{"vocab_size": 689, "norm_eps": 1e-06, "qk_norm": true, "parallel_block": false, "init_std_o": 0.00657, "init_std_down": 0.00657, "lr": 0.0016, "lr_head": 0.00629, "warmup_steps": 410, "schedule": "wsd", "batch_tokens": 65536, "seq_len": 512, "doc_mask": true}
MLP neurons of a small language model. Each row is named by its layer, matrix (down: output weights) and neuron, and shows model dimensions 128-223. Each number is 200 + 40 x the weight over its row's rms, rounded and kept within 0 to 999.
A block is one neuron, or neurons of one layer that tend to fire together. After each block is what it responds to, as a language model described it from the Wikipedia text at the highest values.

L3.down59,208,192,244,199,201,233,190,216,159,206,130,149,156,217,226,277,190,135,186,128,148,161,110,130,267,218,240,183,201,230,246,197,218,177,227,233,131,205,144,142,166,113,248,229,144,200,195,172,224,199,242,172,224,215,113,184,239,210,244,173,257,133,142,282,176,196,191,215,168,271,133,210,170,179,100,243,195,176,222,135,196,138,224,137,189,243,255,256,209,136,175,182,179,194,193,220
L3.down84,240,220,156,177,164,191,182,227,203,212,168,131,158,250,223,256,171,193,123,223,203,219,199,164,225,209,180,183,216,185,155,184,218,231,179,165,211,216,178,247,285,166,255,212,183,176,218,139,187,171,191,270,229,132,216,204,139,150,235,231,215,144,179,221,186,237,195,187,58,203,189,234,193,248,232,202,199,146,194,225,218,246,219,251,246,223,249,189,213,223,152,231,243,159,161,225
L3.down664,161,142,165,147,234,256,192,253,171,301,182,186,199,192,255,200,85,161,187,212,216,238,217,200,187,213,210,287,253,209,176,277,181,190,232,230,239,164,271,195,177,265,182,250,143,256,268,210,198,213,241,187,258,239,164,132,226,178,239,184,195,163,246,168,149,125,196,351,233,183,209,156,225,184,254,212,240,224,145,195,205,245,187,161,187,224,195,247,180,194,211,200,132,215,141,212
L3.down756,187,216,118,247,174,250,246,276,233,207,202,188,199,249,244,227,122,243,224,205,218,147,175,217,144,208,211,153,203,171,219,228,270,184,122,236,213,99,206,193,157,167,193,154,252,209,232,188,120,176,165,238,223,199,206,168,175,252,195,167,235,235,198,274,125,267,259,189,109,209,179,190,164,205,201,205,168,199,210,122,145,198,162,243,178,191,165,261,208,226,169,166,258,207,155,259
Responds to: Word-initial "as". The token " as", either as the preposition (served as, known as, appointed as) or the opening piece of words like assailant, association, assurance; less often ":", "of", "by".

L7.down514,182,207,238,166,226,167,283,248,201,172,254,270,210,152,171,159,185,217,275,128,215,231,151,213,208,152,142,215,176,195,211,243,202,274,212,162,158,214,282,203,211,257,233,198,193,157,235,148,184,155,171,166,206,164,148,214,231,157,209,232,213,259,215,187,227,162,228,178,177,260,243,191,223,193,200,189,228,116,158,193,173,190,189,203,219,268,237,176,205,165,218,205,160,163,173,253
Responds to: Word-internal connector pieces. Middle pieces that join a word to what follows: "er" inside modern, super, under; compound hyphens (one-piece); opening parentheses and quotes right after a word.

L3.down241,222,172,166,256,206,90,247,253,173,156,240,173,171,208,214,230,198,200,223,202,211,231,162,249,153,180,149,216,257,155,158,230,134,173,195,297,219,244,149,164,189,167,177,243,198,221,197,211,191,210,220,224,175,148,190,215,287,227,203,155,127,147,160,102,191,128,206,270,179,249,249,264,226,255,151,220,191,167,185,192,185,194,234,211,203,256,212,136,252,207,113,152,219,155,233,223
L3.down303,120,245,197,187,173,170,177,181,152,219,209,176,208,258,234,193,197,165,306,196,248,122,140,231,71,201,182,176,266,206,160,255,203,216,263,187,257,146,197,264,185,208,159,255,220,222,243,144,217,202,255,209,158,212,224,128,225,162,279,159,182,167,169,205,182,228,233,173,190,180,102,202,242,97,275,149,158,187,205,231,207,219,136,242,242,254,169,250,247,277,196,235,197,245,257,170
L3.down507,191,134,253,122,184,222,273,193,164,148,215,218,194,170,209,228,215,194,201,170,236,177,167,261,187,192,215,244,242,164,169,160,266,245,209,243,260,149,245,220,225,228,196,210,232,210,193,205,163,123,144,276,188,250,189,216,197,212,234,84,203,216,271,170,141,233,107,221,219,221,258,77,280,175,187,179,188,183,198,219,234,196,210,171,229,129,180,203,236,189,201,196,212,234,218,200
L3.down885,170,245,187,221,199,185,180,195,146,190,255,202,228,230,166,269,249,118,193,193,248,237,209,217,219,177,194,189,251,208,168,254,191,210,85,173,244,225,259,223,172,246,182,241,264,219,196,212,192,230,112,131,236,233,118,135,228,128,255,219,176,156,205,223,150,177,248,242,261,237,180,235,175,201,255,144,136,245,170,139,171,280,156,228,233,245,179,233,252,176,178,241,154,236,238,161
Responds to: Word-boundary spaces and mid-number digits. Bare space tokens before the next word (his' 'estimate, section titles before ==), digits inside numbers or formulas (Rh2, SM420), and opening quotes.

L10.down23,160,172,184,212,167,166,184,259,191,292,192,244,172,219,162,237,191,274,235,248,266,230,180,161,226,237,207,164,267,228,212,208,177,213,182,228,203,187,215,211,156,221,250,189,204,200,213,157,231,210,197,196,210,281,203,162,235,176,226,286,232,238,71,231,137,203,173,272,206,203,188,135,234,205,229,100,261,232,146,247,175,201,187,240,158,238,228,233,191,203,209,173,203,254,183,166
L10.down72,226,121,157,191,161,229,134,196,217,186,207,284,225,183,173,250,196,215,192,185,170,223,152,159,236,204,166,170,256,198,209,206,127,216,234,238,148,140,162,278,185,134,193,265,224,146,208,173,132,203,183,256,189,153,189,260,193,165,230,177,270,222,189,145,196,176,224,247,157,115,274,161,276,187,218,193,199,194,287,167,247,189,209,203,128,196,251,197,158,219,192,257,150,241,226,189
L10.down174,243,261,115,213,174,185,258,155,227,210,185,174,210,205,190,198,102,187,171,261,147,181,210,204,232,181,152,185,197,242,221,193,211,267,240,214,218,191,212,232,203,187,245,275,146,158,174,183,143,190,221,245,164,73,199,181,169,245,198,186,296,138,141,184,189,175,211,219,240,142,192,118,153,188,170,282,146,125,232,236,198,137,320,219,210,214,176,248,160,232,183,180,129,256,209,192
L10.down189,172,170,187,243,187,179,204,241,221,243,164,249,250,131,183,205,160,230,220,209,218,247,162,184,230,146,142,246,211,220,152,209,182,131,217,195,245,156,221,228,171,237,163,172,133,228,244,179,200,180,169,145,168,166,179,224,279,199,197,224,139,178,144,260,257,184,220,198,186,207,213,175,256,272,238,225,175,194,243,233,224,225,159,171,162,185,180,222,314,226,242,199,187,195,160,166
L10.down219,240,203,183,228,245,175,228,180,218,189,141,304,202,222,174,223,191,209,238,185,145,187,224,181,223,191,217,258,171,188,204,182,231,167,187,230,160,183,155,219,196,196,243,162,180,170,128,100,154,212,182,135,237,207,191,181,304,123,190,203,138,166,211,241,202,188,248,256,208,230,182,200,175,222,210,195,253,191,136,215,205,224,157,180,219,192,179,209,181,177,266,187,167,177,172,240
L10.down230,251,173,273,195,230,143,219,240,182,183,231,221,253,137,264,151,202,182,256,178,204,224,228,134,194,148,122,230,173,178,146,182,201,214,208,126,134,102,236,242,195,261,187,219,202,221,192,156,160,141,222,164,175,216,250,170,237,239,126,248,182,151,233,224,244,193,150,269,139,231,234,220,159,182,257,181,258,224,256,170,201,187,188,239,142,202,188,203,211,208,272,208,184,216,239,151
L10.down245,201,168,133,215,196,215,218,185,254,198,228,313,165,142,164,218,230,235,204,238,227,203,233,97,146,163,214,209,245,228,168,298,239,208,209,216,156,185,218,220,176,139,171,205,202,219,207,251,178,229,222,255,121,155,231,203,213,181,222,206,251,252,161,136,162,168,203,189,164,261,170,264,203,174,218,146,196,232,194,219,210,162,215,181,222,178,184,281,223,201,311,239,155,196,135,206
L10.down283,219,218,125,242,205,232,250,224,192,291,226,231,207,152,179,179,198,200,244,168,130,160,189,153,200,171,187,201,173,152,203,182,244,112,275,235,228,205,208,287,176,212,207,209,86,259,173,167,120,172,294,180,200,152,180,199,159,139,157,241,156,156,203,197,319,140,201,223,177,209,215,153,215,193,165,246,256,196,157,223,217,208,204,241,175,221,264,210,197,239,198,216,192,210,180,159
L10.down293,193,231,243,203,203,146,188,171,162,182,194,180,239,233,154,224,227,165,171,141,203,173,228,220,165,221,225,190,214,267,276,240,180,165,196,245,189,270,211,206,140,272,146,198,247,180,137,171,261,132,305,173,231,165,159,196,266,153,114,153,190,185,176,230,239,147,178,271,192,148,231,193,176,244,182,129,163,132,236,231,177,225,298,131,217,234,115,215,204,214,153,217,119,150,187,183
L10.down306,247,248,256,167,197,225,224,220,186,208,225,209,206,190,211,231,141,174,267,209,191,164,193,217,164,198,205,261,157,174,167,136,214,222,232,171,154,208,197,214,201,137,226,187,172,179,298,204,219,164,215,168,233,159,174,208,203,234,145,197,243,229,237,207,127,220,163,211,168,250,246,258,195,233,166,206,166,294,149,200,178,187,263,180,175,171,182,192,175,198,163,205,181,240,146,266
L10.down367,237,149,176,228,189,151,214,306,178,175,246,244,175,161,234,180,102,192,126,166,266,213,199,135,180,84,179,258,215,166,183,169,118,185,180,256,201,251,183,226,196,179,146,152,164,255,203,276,207,224,251,150,223,191,193,237,245,243,224,122,272,122,184,189,165,175,203,190,260,229,220,172,200,246,242,281,193,142,202,236,176,196,190,225,173,201,141,249,249,155,144,175,268,237,139,214
L10.down376,297,184,278,228,232,245,176,236,223,221,124,178,228,235,228,150,192,150,244,245,210,194,206,163,253,195,186,200,163,259,164,215,242,191,218,219,190,180,194,197,258,251,89,199,195,168,185,211,234,225,248,202,119,190,182,137,211,305,187,200,207,186,257,145,227,247,257,204,218,135,272,145,173,260,169,209,295,233,236,213,212,136,98,174,153,231,209,208,253,243,197,151,206,218,218,217
L10.down413,277,230,212,119,133,202,261,182,225,110,218,317,205,150,211,270,225,172,218,218,238,141,156,234,235,248,193,192,194,222,188,282,212,208,161,173,192,217,179,244,169,171,207,224,138,231,157,125,203,180,156,163,194,178,213,196,216,224,241,241,219,248,142,153,240,167,181,241,141,179,263,177,225,243,179,223,147,196,203,163,220,186,162,173,220,166,175,246,284,116,174,248,146,115,210,249
L10.down447,205,196,222,146,185,159,264,210,109,204,151,210,238,176,206,196,239,217,187,219,243,201,214,160,296,217,255,210,191,200,220,123,229,193,270,199,242,197,163,227,189,129,225,236,243,215,171,237,147,235,126,150,187,270,214,217,169,185,177,141,129,175,219,187,188,193,117,235,262,238,215,133,209,204,227,221,193,163,234,177,206,126,133,253,219,186,248,203,269,123,141,169,203,230,180,250
L10.down739,166,136,218,162,228,109,161,165,166,217,153,264,248,179,143,255,141,242,264,233,202,211,189,252,215,242,246,159,161,178,152,145,208,266,277,245,195,246,229,167,257,216,182,177,244,233,204,204,143,184,295,211,161,187,282,213,211,140,215,161,244,149,198,177,203,117,208,211,226,89,169,238,261,170,283,266,197,178,212,245,158,207,218,189,233,108,179,290,290,192,144,149,130,184,148,193
L10.down779,253,221,167,284,215,168,263,232,200,235,215,286,193,165,255,243,221,236,169,198,185,83,174,148,251,234,159,191,156,162,130,146,144,198,181,180,171,136,209,135,206,249,227,218,164,263,131,164,142,178,241,199,192,262,233,167,170,217,231,173,153,184,215,225,299,137,192,213,229,218,175,193,292,192,186,200,140,205,191,200,169,209,244,184,160,192,175,174,276,168,242,135,249,289,210,143
Responds to: Opening quotes and prefixes. Opening quote marks mid-sentence before quoted phrases or song titles (that "could, | "Mia), plus opening parentheses, hyphens, word-start pieces un/per.

L3.down390,221,182,164,279,124,159,190,180,211,207,266,221,175,195,222,188,168,150,159,223,210,173,248,171,166,193,185,143,137,170,250,149,239,260,158,154,169,144,191,160,286,190,236,221,252,202,293,234,219,223,187,117,223,231,123,182,164,158,155,180,185,131,184,257,232,260,212,258,216,217,171,181,228,188,198,181,176,149,234,132,215,127,180,200,229,184,201,172,190,241,170,215,273,175,188,279
L3.down785,189,229,160,204,218,196,202,227,183,226,173,194,159,186,209,191,178,224,133,237,264,153,161,184,211,193,301,247,174,228,265,147,234,234,172,173,273,162,203,212,202,251,239,251,198,204,231,214,160,229,154,195,265,205,198,254,198,203,188,217,221,219,191,175,243,174,219,107,151,231,194,209,208,223,182,176,182,169,242,88,110,136,123,212,255,168,217,167,183,204,138,96,162,173,125,216
L3.down821,182,212,248,206,153,198,125,150,245,240,212,205,235,202,131,170,241,207,182,227,166,232,240,196,208,245,144,270,203,157,158,172,249,261,216,164,191,231,168,218,295,128,261,194,197,165,163,118,184,183,223,185,140,149,211,178,198,238,226,151,228,206,252,195,158,262,177,180,228,191,189,217,191,253,229,248,131,210,204,202,294,179,230,163,235,129,212,196,202,157,204,218,196,177,202,195
L3.down894,219,289,182,201,227,174,152,168,164,183,207,162,200,220,228,259,151,248,207,224,192,210,192,189,225,220,186,150,220,184,190,168,174,186,158,212,222,213,262,124,176,232,145,165,200,226,155,279,130,132,172,171,170,242,192,210,172,135,206,200,148,256,170,238,200,258,258,181,151,292,222,203,193,200,183,200,170,209,238,198,163,113,142,241,227,225,251,284,312,201,188,181,196,185,236,196
Responds to: Past-tense "was" after subjects. Fires mostly on "was" (also were, had, would, been) right after a named subject in biographies, as in "Lee was traded", "Tatsuno was a".

L7.down468,246,188,268,182,179,216,204,222,251,226,284,157,182,230,190,229,175,162,177,186,139,227,178,221,214,177,187,179,226,218,175,172,219,171,200,140,230,219,293,94,174,158,145,242,163,178,190,199,198,183,150,181,156,192,225,213,182,174,249,168,199,245,218,155,210,238,231,207,148,260,151,183,237,183,118,162,177,175,197,207,212,226,234,189,138,265,213,169,228,263,208,240,144,195,239,198
Responds to: Post-subject verb onset. Fires on the first token of the predicate right after a subject: auxiliaries such as was, had, has, is, and word-initial g pieces (gained, gave, greatly, game).

L10.down28,134,213,167,202,166,198,120,176,215,193,222,256,243,241,224,218,242,181,183,245,138,172,248,171,189,257,251,160,76,203,192,196,198,224,130,184,218,269,167,279,170,196,199,236,189,128,242,158,187,162,195,229,236,263,216,261,197,208,178,202,288,306,213,149,138,219,203,158,172,283,187,249,187,205,198,146,236,204,138,209,190,231,180,268,236,247,178,161,161,250,202,284,161,252,154,214
L10.down44,199,223,232,247,219,168,222,184,186,166,203,233,159,186,164,150,156,281,262,160,266,232,192,148,247,128,170,177,231,146,141,221,172,167,177,244,281,234,208,161,152,168,161,161,189,172,214,162,242,214,190,170,263,243,196,206,202,172,155,266,192,274,221,294,234,183,181,204,216,211,209,233,221,113,214,179,246,223,165,208,256,264,258,198,178,266,178,187,223,167,157,145,118,201,173,168
L10.down65,97,157,153,223,212,240,201,235,188,188,245,161,245,171,230,167,194,189,205,214,138,246,144,203,167,180,151,226,242,210,218,188,165,194,227,249,216,96,262,241,195,159,140,202,140,214,258,220,265,211,223,218,173,160,234,215,235,198,169,221,245,228,188,184,172,197,109,219,202,230,187,228,145,206,136,208,212,101,192,280,242,236,150,246,223,173,246,175,222,170,177,167,231,183,190,164
L10.down185,211,277,154,133,176,226,225,171,232,163,210,199,229,179,183,177,220,171,268,276,103,202,140,254,168,131,216,165,193,209,187,177,206,231,207,235,260,171,195,215,286,237,237,202,205,195,228,243,218,181,162,175,144,221,168,228,217,155,160,279,190,278,194,161,223,158,192,210,180,161,221,289,216,132,149,178,302,148,207,238,139,192,172,247,154,124,162,171,176,218,198,260,218,150,230,253
L10.down215,166,199,167,238,276,188,239,249,228,249,203,175,208,211,182,219,187,221,183,201,242,244,207,163,197,251,146,181,243,227,189,236,145,211,254,296,281,228,197,156,151,174,188,174,181,215,223,147,173,209,168,195,186,206,200,168,244,225,224,221,232,143,116,273,224,227,173,145,204,194,220,167,238,189,219,226,201,189,129,251,226,139,183,159,159,251,123,257,263,159,182,228,178,202,197,160
L10.down228,224,127,223,281,231,190,207,175,235,164,165,138,222,139,151,219,208,164,247,208,218,155,191,234,223,143,162,197,220,172,183,231,165,186,198,257,234,194,152,174,238,248,209,148,144,275,233,212,164,204,211,216,197,149,273,228,212,124,234,245,194,159,185,214,144,249,216,213,244,157,180,218,232,220,242,218,264,169,209,237,217,220,222,269,176,210,179,140,249,148,193,210,213,134,279,263
L10.down318,217,112,214,136,122,259,174,235,227,240,199,213,207,206,187,178,244,207,282,184,130,231,248,231,217,269,179,120,221,222,174,206,331,120,142,254,182,208,219,181,242,193,277,230,238,189,150,193,228,238,157,141,224,148,167,232,187,170,169,238,245,187,201,155,195,159,137,240,242,229,155,185,277,297,172,234,201,104,189,234,172,165,242,245,219,201,174,168,202,231,222,152,226,178,214,197
L10.down464,264,259,159,208,185,257,300,153,246,222,153,169,245,168,226,226,186,130,222,272,202,140,272,253,186,200,239,201,182,201,188,169,147,229,225,198,233,190,197,222,212,214,223,147,154,182,189,190,199,200,134,152,127,278,203,125,203,148,155,188,168,239,227,241,244,206,223,183,194,197,233,212,122,143,172,240,222,183,207,237,135,202,140,241,199,275,249,198,105,241,180,249,228,197,152,266
L10.down580,191,166,246,183,205,198,143,201,229,210,217,176,135,156,177,219,204,247,196,169,216,207,215,265,163,194,173,177,214,149,185,181,174,179,155,193,210,192,235,245,151,258,200,139,251,214,160,210,244,153,215,216,170,169,209,181,126,196,229,93,196,202,215,214,148,270,199,224,241,132,164,223,152,243,170,135,239,196,281,249,200,184,233,251,154,231,213,209,193,246,227,225,192,251,182,257
L10.down673,169,203,178,212,206,244,250,171,236,139,132,210,248,184,177,222,187,255,255,195,255,163,186,219,218,159,189,206,212,172,216,233,162,242,180,218,187,184,173,232,168,139,269,186,190,207,149,211,141,123,225,128,178,108,126,306,165,206,196,202,201,233,266,193,195,210,223,250,206,210,215,117,215,195,290,198,212,174,190,144,296,177,193,246,165,199,195,245,169,205,251,277,138,278,208,244
L10.down688,186,167,187,175,163,211,197,141,181,98,170,241,212,217,129,167,192,211,209,164,166,263,257,188,192,254,282,148,158,207,211,134,169,190,215,203,217,258,132,123,152,213,206,243,259,163,234,249,299,183,218,223,242,192,230,200,229,196,246,195,168,237,193,197,187,219,265,183,225,250,233,228,244,220,169,222,218,202,202,242,182,147,186,192,194,163,193,214,207,189,191,233,164,176,270,231
L10.down697,253,220,181,225,150,202,187,151,114,228,182,208,149,162,247,248,195,179,195,243,110,222,174,170,135,306,214,126,234,179,282,252,155,150,208,145,135,163,162,237,203,150,175,182,179,203,183,189,174,187,219,156,227,190,159,217,168,208,216,246,176,185,207,168,192,231,149,192,136,235,191,257,170,113,232,141,186,286,279,245,294,154,271,254,170,173,262,220,150,179,210,256,225,266,211,261
L10.down700,90,142,160,178,198,288,180,205,153,184,184,207,178,182,167,273,243,184,143,245,163,170,214,259,242,212,216,250,123,207,221,208,218,147,245,242,204,197,182,177,177,220,212,280,267,223,161,166,219,124,203,119,193,219,163,214,192,247,219,268,168,250,208,219,252,139,259,168,158,173,222,187,201,220,232,203,225,208,266,194,148,136,201,221,204,154,174,269,123,191,139,236,216,176,167,209
L10.down757,132,239,181,201,222,211,165,164,228,222,205,278,188,177,239,160,236,171,190,192,140,151,178,149,169,205,275,220,139,192,177,171,126,213,255,241,198,218,263,188,245,240,203,149,219,186,227,124,190,228,240,280,204,249,177,246,199,207,236,176,212,158,214,196,192,207,182,186,221,198,212,229,178,90,267,255,233,228,172,166,224,233,255,266,144,147,218,223,207,212,251,220,252,229,243,234
L10.down780,200,217,226,204,170,185,208,206,222,162,183,188,174,160,190,224,266,169,117,178,151,324,193,195,221,210,226,136,241,195,215,198,199,278,196,180,189,211,204,254,244,198,289,219,179,292,239,247,220,208,173,259,246,192,184,280,275,232,257,158,161,182,173,175,183,154,189,169,171,188,159,260,139,148,240,201,232,220,138,191,207,171,172,185,159,155,222,185,120,220,119,185,179,250,231,214
L10.down852,133,215,244,168,263,211,187,222,174,162,155,216,229,215,240,152,170,207,271,170,240,215,341,194,233,180,160,243,241,143,216,237,199,126,181,183,204,259,269,158,231,226,196,191,224,227,212,199,206,221,207,220,135,202,175,235,236,232,128,155,151,191,157,177,106,165,185,230,197,197,176,238,205,196,249,140,261,197,190,296,158,166,204,200,191,233,144,191,222,204,183,266,296,201,177,214
Responds to: Finite auxiliary after subject. Main finite verb right after a sentence's subject, mostly was/is/were/had/has, as in the company was renamed, Tatsuno was a.

L10.down5,237,221,158,229,220,253,217,215,213,203,187,199,272,225,252,193,210,239,182,182,219,80,262,220,119,215,205,213,169,181,192,228,201,215,197,253,223,169,303,140,219,210,187,192,169,218,172,287,232,179,207,173,128,214,210,185,96,186,168,228,185,160,282,244,143,220,198,177,204,206,200,239,236,206,134,218,156,230,146,165,146,226,216,273,214,187,227,204,210,191,212,215,233,233,149,178
L10.down47,185,154,266,156,186,235,171,226,237,250,171,189,212,235,219,174,238,238,202,249,151,207,180,177,192,100,226,189,185,133,217,191,200,253,210,155,269,240,208,203,164,255,221,179,183,203,201,207,245,230,141,278,141,165,197,201,198,198,225,246,292,138,212,118,239,210,145,185,219,254,175,149,163,250,253,152,253,251,216,216,279,243,259,178,145,243,296,226,235,208,180,206,234,175,279,226
L10.down110,162,203,166,230,180,121,171,208,120,212,198,196,246,199,150,238,206,216,175,158,215,227,170,284,193,202,223,195,199,184,194,225,259,258,218,235,248,212,184,178,194,294,144,218,173,175,254,191,252,165,190,210,172,189,201,216,142,119,155,164,151,231,269,228,178,198,193,246,186,214,225,269,192,219,182,278,266,144,160,270,110,182,246,131,175,137,230,169,249,196,201,221,239,196,255,177
L10.down151,239,189,218,198,243,189,217,235,229,161,212,184,181,184,129,149,215,241,234,148,225,213,192,174,216,211,288,162,207,171,204,237,148,246,183,148,196,277,127,194,272,256,180,196,214,205,182,132,235,99,158,173,208,206,292,182,193,209,215,158,262,194,186,195,106,142,117,253,223,179,218,222,212,203,192,227,166,282,183,229,222,204,187,193,258,67,196,189,165,186,239,161,267,265,240,230
L10.down262,146,174,145,273,143,172,180,194,111,148,207,197,163,193,199,251,176,222,241,167,225,253,222,185,229,159,209,204,219,198,246,185,217,233,174,171,187,240,183,230,152,278,274,205,269,271,209,248,237,265,192,147,217,97,202,144,205,195,160,214,169,185,158,205,253,130,247,138,225,166,169,175,241,187,218,264,172,179,232,239,190,194,241,191,219,189,192,293,259,240,213,249,213,211,121,272
L10.down273,222,157,130,179,165,231,166,260,175,172,124,247,183,179,214,244,270,165,113,171,172,195,145,173,168,195,180,247,194,264,188,152,140,128,230,238,181,212,250,244,153,196,200,214,262,140,129,142,261,185,291,189,261,250,215,218,205,224,225,177,214,219,253,185,233,241,162,276,160,241,238,179,193,198,176,258,215,172,243,270,158,190,148,140,276,195,183,212,173,198,172,174,79,293,171,149
L10.down292,200,260,249,215,231,214,128,131,248,185,163,201,130,185,192,202,245,203,313,188,185,209,172,154,203,169,132,232,206,174,266,201,177,182,248,227,195,215,248,244,220,155,170,215,128,246,187,210,237,246,242,241,245,158,227,214,185,227,150,254,272,211,231,180,122,246,216,202,193,200,163,182,175,194,234,217,184,164,187,112,237,218,210,175,253,162,194,195,175,145,188,216,144,137,206,218
L10.down312,190,151,179,235,184,178,236,156,169,163,222,216,168,211,169,209,231,171,232,176,176,194,181,87,140,168,204,224,209,223,234,276,215,223,142,201,201,269,92,115,219,201,244,257,248,145,163,178,167,265,225,273,181,120,230,172,226,197,202,230,132,250,201,169,202,126,231,259,196,187,162,177,188,200,218,291,230,153,203,261,217,162,221,237,224,189,199,225,125,165,213,267,212,222,189,170
L10.down363,157,182,219,164,148,180,166,223,266,260,234,266,162,125,219,163,238,196,136,189,234,197,197,228,203,207,189,266,288,209,215,159,145,204,239,219,258,227,260,165,176,169,211,215,160,231,171,175,173,190,257,173,157,218,144,211,199,207,161,153,239,243,155,184,176,177,238,237,176,152,242,248,206,193,244,178,131,194,116,178,214,220,230,207,196,162,131,269,169,167,178,205,209,264,196,221
L10.down414,200,157,208,176,246,172,210,154,255,145,214,240,178,193,207,193,218,239,253,183,252,195,152,208,217,191,179,236,149,168,237,251,283,243,184,200,186,200,257,210,152,281,165,164,194,212,170,226,165,176,161,182,156,222,180,189,208,306,234,260,246,237,184,222,179,205,278,201,106,209,212,134,229,161,261,223,164,204,232,202,197,212,255,184,145,155,252,255,227,197,187,181,259,252,212,144
L10.down469,273,220,179,264,298,136,190,169,192,188,256,184,267,192,202,182,266,178,209,153,166,209,221,162,144,245,194,224,230,118,226,258,213,130,275,228,214,178,275,229,193,166,214,202,222,181,282,169,163,220,261,237,204,207,175,230,196,287,159,211,183,167,181,208,207,128,214,253,108,138,153,221,147,246,246,166,163,226,170,178,172,186,247,208,217,197,182,292,212,222,221,188,174,141,193,173
L10.down472,191,213,143,212,161,224,217,160,293,132,174,227,201,170,221,233,225,91,245,185,187,234,199,218,187,176,154,176,230,163,181,152,208,190,194,211,283,253,174,260,220,210,225,122,135,288,204,197,187,190,174,216,175,243,174,274,219,204,117,195,191,208,219,162,220,92,222,207,216,201,206,227,174,255,267,232,222,218,166,217,188,177,204,186,178,194,200,249,155,237,170,144,270,254,194,207
L10.down490,232,202,275,248,193,174,206,201,186,229,146,178,281,188,182,238,167,235,242,204,245,163,112,207,224,136,212,203,200,179,232,257,164,169,204,175,140,188,196,221,145,218,197,185,172,198,210,191,226,136,251,223,141,175,186,207,235,217,214,202,231,233,156,238,186,167,258,202,164,146,260,135,233,205,209,215,165,186,159,170,212,213,191,163,254,179,239,146,293,192,216,229,220,102,262,271
L10.down582,198,245,187,213,288,220,150,167,281,117,177,172,197,164,220,252,256,169,300,259,124,174,290,160,221,191,178,192,120,185,227,177,215,212,161,231,182,222,190,207,228,245,102,187,216,230,181,197,196,232,204,216,170,134,204,194,242,192,259,193,121,192,208,198,191,225,191,198,187,193,183,223,212,194,199,159,155,191,261,260,240,212,201,131,87,225,230,269,257,203,178,241,202,127,237,180
L10.down660,198,178,187,248,257,217,217,186,183,261,94,131,275,144,206,218,262,172,172,122,210,219,132,203,188,275,210,282,101,205,238,158,220,153,246,170,144,254,255,149,217,202,250,265,229,176,170,147,225,175,171,190,193,185,220,191,165,161,221,225,221,234,196,207,150,243,169,297,131,225,234,205,187,227,179,201,184,198,232,221,177,204,190,170,251,157,143,200,184,123,116,190,204,198,239,175
L10.down811,189,225,268,198,210,192,217,227,216,271,175,187,176,227,190,171,211,225,229,195,216,56,185,155,231,175,202,290,200,218,277,171,161,224,174,253,222,176,193,197,237,191,177,235,191,239,235,200,211,214,267,206,160,220,239,171,202,236,201,141,199,178,207,199,152,149,250,190,237,254,119,163,188,206,162,147,156,227,151,124,227,254,255,247,144,221,256,197,192,180,246,310,190,288,172,166
Responds to: Token after a given name. First piece of a surname right after a person's first name (Richard S-hepard, Samuel S-cheiner), or "as" after an actor's name in cast lists.